config = dict(
    num_hidden_layers=14,
    intermediate_size=1280,
    norm_eps=1e-05,
    init_std_down=0.0,
    optimizer='muon_variant',
    lr_mult_qkv=0.4,
    lr_head=0.0135,
    decay_shape='linear',
    final_lr_fraction=0.05,
)
MLP neurons of a small language model. Each row is named by its layer, matrix (down: output weights) and neuron, and shows model dimensions 64-159. Each number is 128 + 24 x the weight over its row's rms, rounded and kept within 0 to 255. Numbers have three digits each.
A block is one neuron, or neurons of one layer that tend to fire together. After each block is what it responds to, as a language model described it from the Wikipedia text at the highest values.

L10.down218:134134137120132168142137133150145145101118147146109145131114117112152099132116122110130151115105132127096152145137158088141150135106099120113111114134136109144131105104156129144148108114109130106128115117101111151114101162148096141115146149183063101123129130137120156141103139193126110121
L10.down649:165111120156166152114155134130158123102145121117178136137092166152107155201138113132096134103124131092129130169134176122100127152114132131164165132140162179124121138143095099136126119115090136095146082103103134134138142096111118152115081097133140109143116142163136124100128119135096099132
Romanized Japanese name pieces. Word pieces and initial consonants inside romanized Asian (mostly Japanese) personal and place names, e.g. Ken-j-i, Sh-iz-uoka, M-atsumoto; weaker on other mid-word pieces.

L10.down145:151136140108161143093162153133108142120127167137178219119160137158113119143091132115107144147132161100150115172095140137159096118156156177098127126150173128108124122095144139124152086130118117127113143124126114120116108131118123176148130109093110122181085094112132100149086120115113089136
L10.down1262:124141118095120106099120111125120107125135151127143132098187107123109127182078169108213136144128162158085159139073138122098083100141123119140147121108110119123120138102137110156118121109158146122123091089080125160100161094100125107111135150153133103092120113130126133167150133138117156149
Pre-verb slot words. Adverbs, auxiliaries, or verb fragments between a subject or auxiliary and the main verb in narrative prose, e.g. also, previously, has.

L2.down20:174131110107100133153125122138148094142109155122159126117135145092112120106114124151165111116082160115127122102133111140122115123138096105134158111153102144119071113118113148112080151101107128145143122111130123145159108120101119157108129154152133086165138131093124113138134133111118158132
L2.down373:141126114113070134078142129147157111097147090114136168113151089129105160142164100097137149103140114154124146109091078152144117123155131123164171116131116181141152088140147118117113088111141081120129168143172158137106164117143097139107129129133134133099155122182154149105072113074090147102
L2.down778:197121146125173131142177138146130115127130136138115102168097135119107097136126195111132147107069171135110140119131151119135130117134147120150142099085154133173155084182146118098116121124131102135075162151117104087120120177119140129097098106106160138132150139130101113172111145109150140145
L2.down905:143137133133141157136113083151174107131118094096124122139099140136113106089132108131133163110122120146102173135187092124136134124121136149131102188161094174103128107148112161132170115120157137153104104151159156121113169132087144135123092119127147081118116114107125092110113089110134125089
L2.down954:152127107141140114170094147109137111130101143141143123143151156083159106100129157126096131114091080139099129140108122135097093123139151144118132108110123103098120101135089104112128149121110145090128112122096120096107123105128107154125131117154152170133146126153150130176140169136080109126
L2.down1026:140136092123112110139122152115143139113117144112131150111144119127118078100157151134179127109110152136103102109104155120143100190121116096130138135179094140127139119114137163138123158142156071154110127100137106136135168123120165168127083145146120137107136155144135131169126131124105106154
L2.down1027:131114094104110190091146126117152134109139106128134143094108142164100117143130164121079140115125106180139131137142146133126092124144125129150176096120124147144113108137065164146135116102113092114135139150148120121140142123158155134139148138138170122129162123096110114121151155156124125123
L2.down1099:188152114132092108083135103129138091126119125126111123148139139171121182122095151114107167138144111137144162093114124115125118127131098134137149105120181102137131101112168116130137131104112118156130188121084083144127125145105123097117128099162124137114159155128076135123102142147172113132
Adverbs and place names. Two groups: adverbs such as also, only, still, and -ly endings (Shortly, Alternatively), plus US states and countries in sports tables and bios (Texas, Florida, Carolina, Italy, Bahia).

L10.down324:153138148112132130115169087150157111138142142142123100164120148145154113132145137168148132139144106166122183135143157107105148155135148120152122132121117162139117153183143165125150138093135154115126110079105105148090151148126131120091125134130101139134148075120123116126122119069104142103
L10.down1147:125133175126113062101213127111117115124150136161124135180122092108159083140128138122124119142166169136126093111139138111125127158117152141144105117140132061149125146112093121122089080132112117118160147111139191116140154120134141129125116101108082162100154122125149138110122130107098147113
Number-internal separators. Decimal points, commas, and colons inside numbers, e.g. 23.42, 2,717, 1:14:10, often in tables; also occasional mid-word fragments.

L10.down253:118129232139113104141190170109168146121109164098103089155060138127109120157139122128165090068119109120109123153107198164144124092143163120133120132117115121097134102127139131103139114143120149108154141111123160132162112095102121091100080097158150097162131175151114105135129126133121102153
L10.down703:155172119166113125137121133178126093079117138087141136101126130138162122133168185163138112162112109142144145134133104111078144150130156142096120103125130135120135128099131117124139152135097143137132144092142126156126114142164124111103092141083087113133076125136081120141165109163160105129
Sports match results. Result words in sports records and tables (Win, Loss, match, playoffs, to win) and, more weakly, middle pieces of unrelated words (w-eat-her, ch-ap-el).

L2.down108:171141132121122090158108141108148134145134140169143177157178088207112112148144094117117139118132094142128144136145117138130130124115124096195136122123145128128143145106118158122107129120108142120140165140156127142121151122132090125109152099185177178092074145121115137108143138084100135136
L2.down273:136153136146145137156138124150137151128124143108160125150150083147094137133130081125141101105109104164149148136092145165173110097141165135136147115160124161133122127097116085147145115139059115130172126057142090131134094157110101097129121180135141169154155110154071122093150150124066133131
L2.down400:102132115113102089107153131118136158093099140141113148143105138148110123167145134107107146098167135092158121177114136135119109172148114079135131120114141131138128107124139119122073091128149148099112127127133141131101105097156137069181135136178174112108177142125177115099122090150149097106
L2.down706:082120163133134151168133190118132161116128107128147147156130114134134130124135136113120153059155133123120139120117126130148112165146133136138150119130115143126134106117148132113099169125171104106130109128088105137114128149153099143102139133164106113117117117120111128101143122128148096117
L2.down877:138115154123135117150139165099101138103144112067133148129165151103105100130149107142150153099138130140105106130114146164138128075113154127099133110135097047119122152119145088142128111111109149146143132135091087128143093117152104111135155158113097163083152076123139147091161151114124119132
L2.down900:145110141128097150102093140106148158133081135160116125143145143175115155138146141121131099110096103144138211136082130125174123162135138156122104119114142125118105136093087106129162078155084113093127122107089135126123119157131159111148121147122134095176134119146125137119149159121122123121
L2.down1203:122128141120099150126102102152124097171093131064126133123163131126128128141116102105144118120136125123142151141144126096119083105135134140142090142168145166145122136133097136129123080104122112125143105168143116133123145131139129119064099141105142119107125139109145133161121120078142143098
L2.down1234:154119144122113123107106165160142169132130096191141097119141181124127153120114130096118120167132134160130154136081102142106106153090140121141110124120114102151128085153163097143118122085113111137125179176153139146113151110125175135109155154152095136168168084122137084143149108142128138126
Mid-word "ol" piece. Mostly the "ol" fragment inside split words and names (Molar, alcoholism, Malcolm, Columbia, consolidated), also infobox field labels, and "medal" after Bronze/Gold.

L2.down77:090153109110183143136130141138150091134097106103128147065123137136121099157133123125151137153125109126104108154067124161131148146139115150133146212142128146127161114103125135120120116160100129125098153140175097157160121080110149093107151120161160149129124132136146123106084129124153133126
L2.down397:135125138153128061122178111117115119128088102081121128103161117101087128103131126108082118084090128145109104139162125133133131091118172119147090148129122153091154150130138077109148091152153124165102153117088151137150139131115130103136129107128134099133149150127091127112134131152126132143
L2.down455:100099161180158130117095073108088115114144114153112106107146145180121109112156135115105095139172083123106137121138146159119136164129097088092101120149141140108140092132140165179142064150124130120096133137091104143109131125069132118122153134099126140153148105148107128105096134133162161128
L2.down736:128130143105135123155114141134137088154112106115113122109150148132089128077103149174141122143129175129136137167109167150133117112121143082154119084135129150095101094126146137151090104115153106159114134117157107116158096117121139128126099125134144117130130193157149145148110106080153114107
L2.down746:121143113166137111095168106123152118153177119108114140105150159119138110129126136167122143094160163123091143133092153111154164100111148085152128167115127104132127145102118167077156143104115116131133119098183112123157103123129096146141158126121110117129122157114094133108128112102174112134
L2.down881:112108152131120129186096099113152113108151108137153104057079123162141105118111115156153113124147125136082110107061127127071135090112135124128135168119154147154098120142119132141128138108119139158104143101166109145095136070129103129144158131122159098098141110088150145144122080080106112169
L2.down999:111120123155116151140137130167143148142117108120112120130120117111137101155170137111119101144164116177118085123147132158111147120171156119121152136125139085128153132115093126136136119139123166124097140142106140091118129160122128117144093145069164121112116124107133113102156138112135079137
L2.down1087:148100148100159134144132091071127124088168161145111083139125093113101142148115137138157156121142150076134138151192153165155136143112110110130148119077102114151091137119136121159180128121152108147127107134106126081119121164127113097086140132147135105162143055124113144121148123111121097145
Ordinals and ranking words. Ordinal and rank words like first, second, third, top and best, often in tables, medal lists or award entries (third place, Top 16, Best Actress), plus occasional nouns like length and model.

L2.down105:146125109174093095114104165111138114103124114133149131129092131132089134145119150138155144091139144142140144146114134103098144176164134121139151129101086141085152072132174156130152103141134195128135090078130085079142137106111128121109155138159157108102140139126114127124108127126157102146
L2.down123:139131146130083153078129137136158133073117171119111121118166120133129137151171107139141162094136107097134093143111120123100129138110134135080116110125134124117106126084141090090160143140124139128151132097139145109126136097113126078131123110114131093106100090158082136106138117120165168143
L2.down223:150126119127115124106132091096095145179143127138177135140107110117163112149100118154109131118142111104122096166091115099124124137124104108151163111148150101095124087089133181119178144180141178114141119134138140094159082116145132136132143135141154141124133105137130101128118131164138143188
L2.down238:168124103149109136144164113112121069116143121116114142123160122133104124113154179102128153105123135110141110123102142164121113125127150125116132157117143162164125095095151123136189129139126136158124103164096129117121090152133137117116139139112118104162166118129092141134138122125137136121
L2.down389:098077097111132134125157101107132116098079103140146152123118143130106106109064129146123123087086149142130107137123135115151134158154132161089135119111133140173125096131129154136137092110123170134114160133123103107133148134102132105117109134132120147111181116134171130150127115097151085122
L2.down529:161132118123123138102112138124120057145078158185102138078123093151086125119140156095126135078097082091084169132141147158119113156163138145120145127089074164125120122128123138102139144144110107096108141100080116135142128122127177120121096125110092118174144143127087091171136126157109121130
L2.down704:169146119156122134148131149126130097128153114141123081124124091151137153131137135102118168107122139114133153114125118126142146060134097140135168174156134167124085115141145144109133103131124132128118126119124089129125098168098111123084168135126149137121160173152130116186124089165103116145
L2.down1005:154107133122129110164120136116137145129122088145141138192132121129110135132132147147153112126109168152134139084116115115138156103136121138103091133135125102113121118121128133130164144067151124120137131128120095150148157136158131073105140111152125096145148155169167126080152173106131127170
Decimal points in numbers. Periods used as decimal points in table numbers (49.0, 5.7, 0.524), plus sentence-ending periods, initials, and clause connectors like however, although.

L5.down305:146145117107085172118114157127112073112138118135138161129121169116098165110117122140134140156149099117083149134147122097127150108179120096107141133115128146141134132075116132150148113153141106076110133153127163151128122089120126129139150153125193150141146135156123118167080104143128180119
L5.down459:118157161144155125096112140110109110128109151125087159177101123155159141081131159089123095091114093139089116168157170127133152129100105127102123127155103154144111148111155158111150137117114114112163113130161123093107126105073149128154163152109089111120148144148150132148113157156129177118
L5.down725:148174122107087122122144149096172139112135127103150177123103104154099144142142104138124116158111161145081118096186138157134126139166163165114092147145127148113136109093107111143124157115086121162132156148124157094131120125135166133151156060106124115133132146118129115174095127112089109121
L5.down1205:143141137110083124141134138138087129134164125099109160091111111088146144129143123113148123172113079123112072120095135132134152132156116119101084069127136128141125124148132129118115113160080086153149113108152128136132132126105152104127145107129136113143132129156134124121117080165101158112
Adverb-completing suffixes. Word-final pieces that complete an adverb, mostly -ly endings (ultimately, eventually, newly), plus sometimes, thus, rather, that modify the following verb or clause.

L5.down365:127074103156110098146180129159106148149118109131136127096123089096173166129136091122142157118132158124165131114118100109087133143098121129150102078160120132126151102130128123178086122123144113115122121108093078144166115121100142167087114116105123110129136104124151117129125163153135121137
L5.down554:129110113122164103118143100085119123103093125178108144154141179172147136075162130123133132169142108140071154117109131104116092100111119162117087127131127125103120108119091146083136107142077113112112131156161129097137106127134115088124112105106098109170092092086151101112127132169127125167
L5.down747:130129108108125141154082145129165116111117145115158111127150131110124158139089103104112148125174138131161108075102148128132109109091165093121130122153110158102144138117112114110117121059146110113149116088136164143125099137148140111091162105121118095084166104130114113082139136104119155165
L5.down1055:115158098129135121131112140156117144137136158140127133144109124110095104165103127127119210115086148116152110108162153155138121140124110084163156104127133186165153172166165158106110193125088100152096109116155140151127178086179115128109153132143098106117204097148130119154104144110154140149
Mid-word name fragments. Short word-piece fragments inside proper names, often z or am, such as Al-Yami, Velázquez, Arizona, Massachusetts, mostly in tables or rosters.

L2.down97:081066128144133139156139096137157166141130137069102131121156152134094099151115113119135120146126073095164171128131151147169160146132102177175134103166138117128135157144127132107138138131149126112129175122158126131122121151158122136139109132157099133125138121201119114125130179116117117158
L2.down111:087111148085147162126117106144121132121137151174150146090082130142111150117125125104138122108126134145101119097094172131129134097143106141114129100103127137089134189118094117090167204099178112100137166133148111152172090150133147136114190124096146124128136098118133129163134180121139135129
L2.down443:103133108103088192128080148103125122125085151125173105127148130147165102099139132158102112115178138115117123102081161128128080146162136128129141111117112137123085101155118105133095095119104081117122139152128113157150115145106092078105125135111118145171107122105155136125130130113117116157
L2.down446:122182101080097123093126107094136179143090122104105144107144168098140139115126137140122097099172097128172118137127140114099096172131121106166142144127125139133139065076120115160133130113125125135128158130170121191143135127115137128128130124191081148163107120103120130083131157107129131135
L2.down698:065141143118091141128121144092158139122154163094178161099158122131149131085164115115130124112104183100127113124111100111115095174120139150166142147145106143129107145144142155132108095120186089118145105156166117104183118145134098109124122116141127114152117134102144100078151123080122122143
L2.down960:116156152121106106136109116164133137109116115142126133103134163104119129134144131171121087124070113106171140150127150132162116124120097140136140086173164126120120096138156173113096110151123169074128176139126109142144105167078157168131165142096110111105110143109083119115140164141187145145
L2.down1212:135145159105132088109117119123141125149109134132142109187130107175130155144145110107142111159138091155138155120143155079159070131125154122172152097172155126143143134120129168126155103107108149092108131097137167135121132124151111126164126119104162140080154128144147138159149111108125162155
L2.down1246:145109130132146113153097112093115132115140115125118083142125124134144171099134131105083098143129149127110184143150116108100104137111126134095120124119112141139142154129136149126155119144122130135155135108193111149111126101135148151111143120141127144116118168128088124136156181129155095118
Word-start fragments. Short opening or middle subword pieces of words split across tokens, where the word continues next, such as l(ift), rece(ptor), prov(ides), Prop(ul)sion; mostly in technical, scientific and linguistic text.

L5.down204:063117140158134150144139120161171134122120129109149127093132147096094152077143093139093142108110091139178160110103144163128142109142093142078125138120122137174085132115126157177099124140125169107104160136098138095159111163087144106121103145156131124127124131123104094109166136095120142143
L5.down589:113183104131100158103138173114145152099150129152149115099152141158097124142106120153134116115103139099118127126136126137090116129068144130146124131077154140103096158136098156123120181104163145162083124119124132134157158114102079122126161164148130128161153106107134118104174131097095145127
L5.down1161:147157168127152075121132175154148120171122103134117123170106167138097131113149108113134133128120106087109111155163161133080112124128124136132115124115120113122114136137123144167110114113137164143118118143082145099122106129103149127178156086138155170145131137095144087124150087120135136106
L5.down1193:087109115158125125145117127114154166101107208118122110137115160140158129082157162151134115142150136117138154148087094141121138133135104127113140162151137096075111080140131104121117083101151094089113117125106141145148163116114160145131111151124141101116106130157137152053144165113128127155
Romanized name syllables. Word-piece fragments inside romanized Asian names and places, especially Chinese "ang"/"ong" syllables as in Shangfu, Huang, Hong Kong, Wang Dongxing.

L2.down214:143119199152131132140131112145130122155149147097149145144121162050136167131134133093142122148124149124084105117133092152152108144116087116100137145089135166116143120116112122158123140089136114112151116105116160138143157054107108108131151115119143116144116134105149141157155148111155134127
L2.down571:137133108145156153124117165122120110173109122081132124130131115129123116121090182121147175109121123180114116136197082127130135109132146154062125137092081122126176167139186176142121163128110112093136068143097130104130103149153148139119143122145146141115119090154115159128116140160136152122
L2.down575:134130152128130117107157152156131048161158114118141103165108118126117100104145113126114178107117152170140133133116115099133120140147094132099105106140118177133147090104139106181171076148135094134122127120166136129117124137148142147132058144136159150117095167156143117113097158131150142185
L2.down600:171112132131142102087110089098125099129155134152121168144127109173145106101123133104152123139119165117137120117113112111162112057132128125112110106132139142119127110171128133102137099100095090138140142092107114133116127064114162118110152154146169120120163147117119119134126138124126125119
L2.down642:104121131144105136140159082144097108133111152126140141130165105128121189121126121117143118139122122126132122137118066145161155113143100113146124190157193135135139086112116141123181099109136135097124111085133125157099151154086148114138163121122119074130085126191075142149088162151133123160
L2.down712:145107144103102147134120160121113165117086168162125117129119142129135159127100126128149105137123075123128135114130173153139168070111137081175099117156077081154104114142097144113141091121092109140143126132111120121140157084145160127133113114116110118099126171111101101125123135122126189139
L2.down1002:111099093104139206088088157149101170108077137132151074160157160106135125149126088106136107142103132146137143076137124110093142124133136128126124174178146097111145125136141099133178135119107118139109137136112163117117158128176107158092136094142126121170120136139110098121079101103129081112
L2.down1009:111102125146150122154151085158102125144133139178127129128150128116117101096141143150089123170120149149138175112115084124130112116122096156140071136170114136148166071126112129105139108073106160128137112129164125158137179110154182084126109139145155117093115098125150141128115109108122145115
Word introducing a named party. Prepositions and verbs right before a named person, team or organization, mainly passive by, plus from, against and signed, as in "beaten by", "century against", "signed with".

L5.down599:116112141088090154119152121091164062138128133142078159133131111180123152094130128121157135076123146111134115140076165126138134145155127128119118122117130091127112103106139131121130149094143159092099155122116120103135135129124144144130140142151075134107151124137126131132179133146160135152
L5.down666:142142137107140115133120153131127083101122153124130150133129137117119127121140128174114124130092121115135146111165082112143166151141131156126132123131137157125132136109123173140111107088134138133121137097108107105149086090098105095107159140119105152095139109116178141177132166110134138126
L5.down705:094121109120116123099148136127168139119134128134149147148119147124085124103147164109119110118138154097133131147109155097144106187141147170099106128091128142118103146060128104146092094127147107128177110104135131141125116157128140140101128157167135147150149168084155140142133127162161109092
L5.down1144:117103135125103144110148145141130089136120138112116097121117132116102151111076133123087090121119132119119138128107135120082108077123137115094148146133137128143126105162130148142146111174163117098150122111126114115163113117106135114108148153145120126124144147149116183158179180148100142113
Sentence-final period. The full stop ending a sentence, often merged with the word's last piece, as in "families.", "schools.", "children.", "NASA.".

L2.down27:125085129119097164151129123090143129124120174140122132094158120148135102143112116113158127105131153106132167115128148097141150102167161097131126134124158091128146116097131116084134117131120095109117115146129123169120116094137100144082117107107126128154128128178175087140105155144104157143
L2.down48:114094096118143157136121160104124131110132079131138118142145117130116072157147142127092125146140105130128107120109145104133131131113113146152127202103112086179124142098133136109118081150105152129125148122130158101098126121125129102106126126188151128167117127092148097156140154095079160154
L2.down96:140176123131118145163100158089117140132099167167112119126110097147199126127160124128132153134099115088104150147116108145113117160132126134092076102089108083101125163142123115099147152147136076107113079173117174108129096165121118126165182124145138162129140110114136109134116119117120127129
L2.down816:120084163101153152092135142126159106100125162109120124139150118136137098121122184104116104135142118142129131145115137121088110120146129117149108115107130131118146111153149110087090100109120113100178113140170131119137151140109132131115160116112123095128105152103170138134141120124115143108
L2.down1091:134138136090125107083110152164135159101126181103125117158120133153102125116144112139167120155109122107171155122137096118107119166126094091156144172132110119142090132135159110163099116119179128116110106127165131124106137147172110174125109093110099135116113161122137106114109172136102181132
L2.down1202:124140107131128141121114132184121119134157125163136140106100124152120108137095157139100165085069152108106111117118089140118098089135116092105161128168148133144147124099138144177125138106143120119123144066195127146155179172125161141084145151144109159156127098102127129100088105105106104140
L2.down1221:136113120134106115115101119118133132115091158125110134112072139096173127120134128149088139091115084147179111172175118134086110149106110113066090165109103118192160113146133129159155107176134095115111094141089148130161108117160139148147125112147121122147126138105133121149129111138103129127
L2.down1270:157099136100171117118121157106150127118151141096125127124111129108110161148113102163153127128089105169111079127160104107096111128135142161157095119098165136171128105162094142098114094151114152100112128164094140130135122102141101156149122151136111137147118120124138139146101177133125160146
Sports competition nouns. Nouns for games and competitions in sports writing and results tables, such as win, match, game, team, title, season, Cup, with weaker hits on athletes and decathlon.

L10.down337:165136126147096165141132119135138071076143148116138131172124150097087142146153095149127147103122120135116178146127089120141115112129098119117125132147152126131183154134070107170152134119101115127190132159135118123132115132161131134154090102131113142098138130118134104100083163093140095096
L10.down1100:096099111151113156139130119109171130156107153126142131179121133138122166105104108153130136152123105114108155199100154098116140124143096132136116124120154184070136119154134143107162138104118128149133134120138118109133101092150173104174145125135081125098139118140142077142091121110142127106
Before a following digit. Separators and spaces just before the next digits of a number, such as decimal points (45.82), score dashes (6–3, 1-0), time colons (3:56) and table pipes, in statistics and tables.

L2.down114:129126112138113133104118148091116108110148099140119107161139149144150115143151074163171136166126141100177132097131153129127099124169129128117125103140137164138110124146112123144160145131107117120123112114147156134138183166101156118080113109137096104089124114131126130130187132173133133136
L2.down205:153159133108118159084107179125145129161069101103121098128171174134109136085150097126155129152154106136152153140149148146113169118133140137149130141156117159155125114080074136081138077120107161121146122145130185145085111113097133185170170117135149113128151126137111114137109124182157142136
L2.down230:115113153124107110089083148128146130107156114094166172139158131131129137141126084159134153123101151087152180108132122130125113112108144129093175143089100144158116145114135149111165110154091118099117089118136117116134137105156133080145193102125152113107115097128131105096124137119177155181
L2.down396:135155125142121120100123104134106149119165088116153143165155119118140115114135128126116124098120130137118164079142144177114162081127123142159151095082144155087107144085110118129087107159127141118090126121090121125095147140095112133102138140124106143116167148131137114138109150110145186179
L2.down676:097101145114107158152145151152085140132131120121152096172121138130142069112140119066085159139121166162139146132131111129133153197074091167108168159138080169123124130145124120114153148108125086136110157143178105103125163096099113140079104107122161115112117075131143090129163133132140168157
L2.down774:114103160083148087125138141169101114109107161134110168117106111141114123102093141148098139111141087107135104107132086159105101131092133150109155084110132156126130146137162159117104103131126124130133103127092090084099109134110104065119136149146141161159129076127134125134123148155136162160
L2.down908:124125170112124137105119111145111150127111153086134164132119087150130130152093156122127100125143142136135141128141148116146099132153115133144133135134154148052100106143115123094148074138128135149099076160130151109139137120093129092148138174142174135122149076085097143142151110145119130122
L2.down1103:116145129115098108163099124173118150139098149079135101129093101118149098131065131117106129138171166103122141119140112141109122119129157127119074151164121166117141115125124157095124141094098111124096119149136132109094141153136166119114166128125131095148140103136150153135108117128131082133
Mid-word z and u. Single-letter word-piece tokens "z" or "u" inside names and rare words, as in Gon-z-alo, Loren-z-o, A-z-erbaijan, Li R-u-i, j-u-xtaposition.

L5.down182:131132116116100093114135113106122130145122141139118113149151160144147132130122156139175121108146113110132163150140146134134132104055186131168112125046117135170134098104121140140121157129137142123129086126139169122112114137117125110141146140094128128111133111153130132116145136118157144159
L5.down219:144080112102124152150109098140124125144115115127147144119106129139115136104165153094139095105131175106152147125093127119138129095112144133102126133114161181159081110131144083136137125135158118102105137175084105160135089163118149145165125125132146096129110140110120181118191163101123099087
L5.down282:111123170113104139134123096128131077098153112155161145135119105121093094120119134144131153137111168114101120155102127117178088128132113117129097106110112087132131124140086104144123129168140178169086123181129108135142152160103126150125120183127110123139098128076134130085127093121152122106
L5.down1225:131129153109118103109095089130153132128132100114152108109109133073110131114111171141127158145121142118112140170116135096100101127135089116173104116114125099153144100100124128071150117144136111165092119175098079126105166116139148153145135161132175091122091107100082126144156110132131088058
Mid-number and mid-word continuations. Decimal points, commas and table pipes between digits (2.50, 35 | 1), plus word-middle pieces after short stems like v-ac-ation, v-ot-ers, circ-um-vent.

L10.down236:126115154138125126086108112146132120123097168140097115105161101101152115127151120144137171141172093133154120149115119161136155153096086091118161175101089125138139116097099139127107165159133141162114150116115142102155135144133122101157133138089092117129136172146115088131110117169125127122
L10.down359:106136128129136140152129150075116132167140111141109150104116169158148087104097089133144142148107102121157115172107144173080111102155126123098109111093120152149163131115144132129106121090153123131104134096149064120092148166134155122133090115081140085135114082156114068126148151151116191084
Predicate-opening function words. Auxiliaries, adverbs and word-ends right after a subject, just before the main predicate in narrative or biographical prose, such as was still, will be, formerly, While.

L5.down70:119131149096106132127157112107115186171112098128141086153108153154139156122138123108109123161147120136105094109125139126154167148091130130105107117143132085125099122120136130131162128138184120076146169153110064084101082125149123105136126100137117117090093145142148122120147095146166139113
L5.down574:129133153129117133138119104109105119102130123154150137142121118143140148153128106130140080134157114108136135100136159136134134153161123115131141158152142120130162123130184130119127180121111159152093135135135091086102105152135103125068119141069140094149143146126132118108118120137130115175
L5.down1032:151152146120142168129115173136161168047133134135083094105121154103110153109114145128153123117124119115127157168103167145119152105138100143132094118143157140131154140132154111106129109130124153143112138070067122098107145147125157102140152124139105163145128148099105119109121094127125175151
L5.down1198:104118134111119127154164099153116135085113106126110139140149131149067152143116138123130148102175106101151130137141142096139137108131158146152133126110157127179201145098130140107106097133153166141110188099140111105135144126106140116120115105130137135094133136136100136123116149124150142120
Pro sports career terms. Word pieces and words in athlete career and league text, especially undraf-ted, signed as a free agent, NFL draft, CFL, Major League, Serie A; weaker hits are scattered mid-word pieces elsewhere.

L10.down20:129141105137099145120140122129134135153156099107133141113095097085109135153141100127126122120147132122153127151128114120121140141144137118151144128159127121146135148115100166116125127106142097156141156134125175138137149094172110120124131091119121157128106106135114141109103105092140145154
L10.down667:111152134100109122146113145133124146175124104103151103092120112138194110098141114142110101161162118160171133151138075144122128172129113154148151104150131141146116127117121178121135178100129098123108123102152126085127132114111118158092170130095136110144120120080141135138086143134116125159
Word-initial N/S fragments. Capital letter fragments, mostly N (also S, Z), starting a split word or name after a line break or period, like Notable, Netherlands, Navy; also mid-word pieces such as iss in tissue.

L10.down192:122100124142118136096123131131183141138118130156124157105161191117096157144101159123160134147144109081155137133139142106127133126126082136119098146113145157143141183160089109140103113129113154106120140124068098122126149178134118121105114105141142165149136142147103146163098081154139130151
L10.down639:070118146109118081122098192120145139168144157119157126153117133134101112132091229134135156146122124139140124131143104135165097121118128105129127103115107133124140149162116149149096143168087123083116100139144107146148108100173070159160160103132157116174113168157094113125141124150142107126
Letter a / article a. The article "a", alone or merged as with a, of a, by a, and word-initial "a"/"ab" pieces, e.g. apology, about, absolute, metabolite.

L5.down293:128120128163150143117104131116166152147129100131132141154118159125147096116107100104139137125110102156108109149118094127090155091123136132145156114133105187169158151124146178149114109171140131141099086106096132108082142129097103107117111149127135144120152141120098147138146119080128155122
L5.down580:142133161091171132123088135112136112152140159165158153136127154127159123078161125121129107117139162127138095122139119097119145117123103110097140138146123132150120131158133152123154117140149133160139116090112094116104180115119133136120178128154142126147142110060063160094099126142122115122
L5.down1051:161093117148117082103167124145182099160195166110151134119188124109115156121103111076143158098160146137114155153116145150127125193171113091139102103130122153161108156135076128142120150131137123112142118066156105122108142105170113138125112108139152139184124155119125137145140098154154116140
L5.down1081:148123140131204178099156084146131121129098151131111101116105099140123116107104126130113169155098134133135142143100117180102109106121146116141121137157124149132123143149099102134139152128133135174153148143111132160079132115115135112121130132117091150092089111117117083136134140188173140091
Prepositions linking relations. Prepositions, mostly "with", attaching a partner or agent to a relation noun or verb, as in merger with, contract with, break from.

L2.down54:160085137209158085097119159144115113140132119141113166135099117138115132100122088120123143149102115108125143114106091170115124122144094128139108163099136134160109178138130143126083158152096118082150128146105130128168121146111164103118087182130126132145100180127123125129148135122109154135
L2.down109:141133143100119131112118129112096119134139119097143133149129092113112109093113177119151167116127157159127155139122091128162165118145134141100149119104091180163137152153118103134111128138111101096113142122129101133183144112172121082121127117158130124135099121080156123118184144123146112132
L2.down744:173094137122135151112137105158111123109153129111150129178165128152156116112137109109126133148111138085105121124143096134148139109132180110136114153114094127141135134110132122148135123120124150117123113193124113123130122142149137099138150138101115148100105144094118108175152151141121169119
L2.down959:155109176106114129119101110129138139138131094107098084140122115110107094097112077116159177094104089137124123101114107154101130125152119130104129139100120139162131138128127172129108178170149094128158091112095095097131117131140175132116108146188184130121155129098137159067117093157124136127
L2.down961:147120101157111082106161165112074124137129142129153147165138116177139167133134148143168140113115162101153128138127110126149110095142117091113106137131130152113059138137154161162179104147142112122183142159120152092166145162102156148100133123133107141137082137097120122152070153119139134139
L2.down985:152112132147145161132110098103098144130149126129116090102138134166127121117143097144104098107106124112154167127108154135162137110172090094146117118148141111119131134090142192160121138159117145114101105127133132128126150157131138078134085142121130133125114143135148103160126130044099146146
L2.down1025:135126079138135065118130118094142108112126156121133156120144117163099124135107080124158104117102108114113119161117142126111110167182126129144133158142104135159088159175143144122111147130115178110104157120107177116102175118097152181145112129139086116142111156146147170105067125157126137129
L2.down1150:157112159121165118130134100100161136082132114091129134144132160120141123114110103081106116101093123096124136127111116141164082113154147128088095092143144122130122140128103120141122080122143169129131175126113119166135091115137130116127142150137116160138166120141105108142126177147145137150
Vowel fragments in split words. Vowel-letter tokens, mostly u and O, inside words split into pieces, especially foreign names and romanizations, such as Wu, Huang, Daegu, Abuja.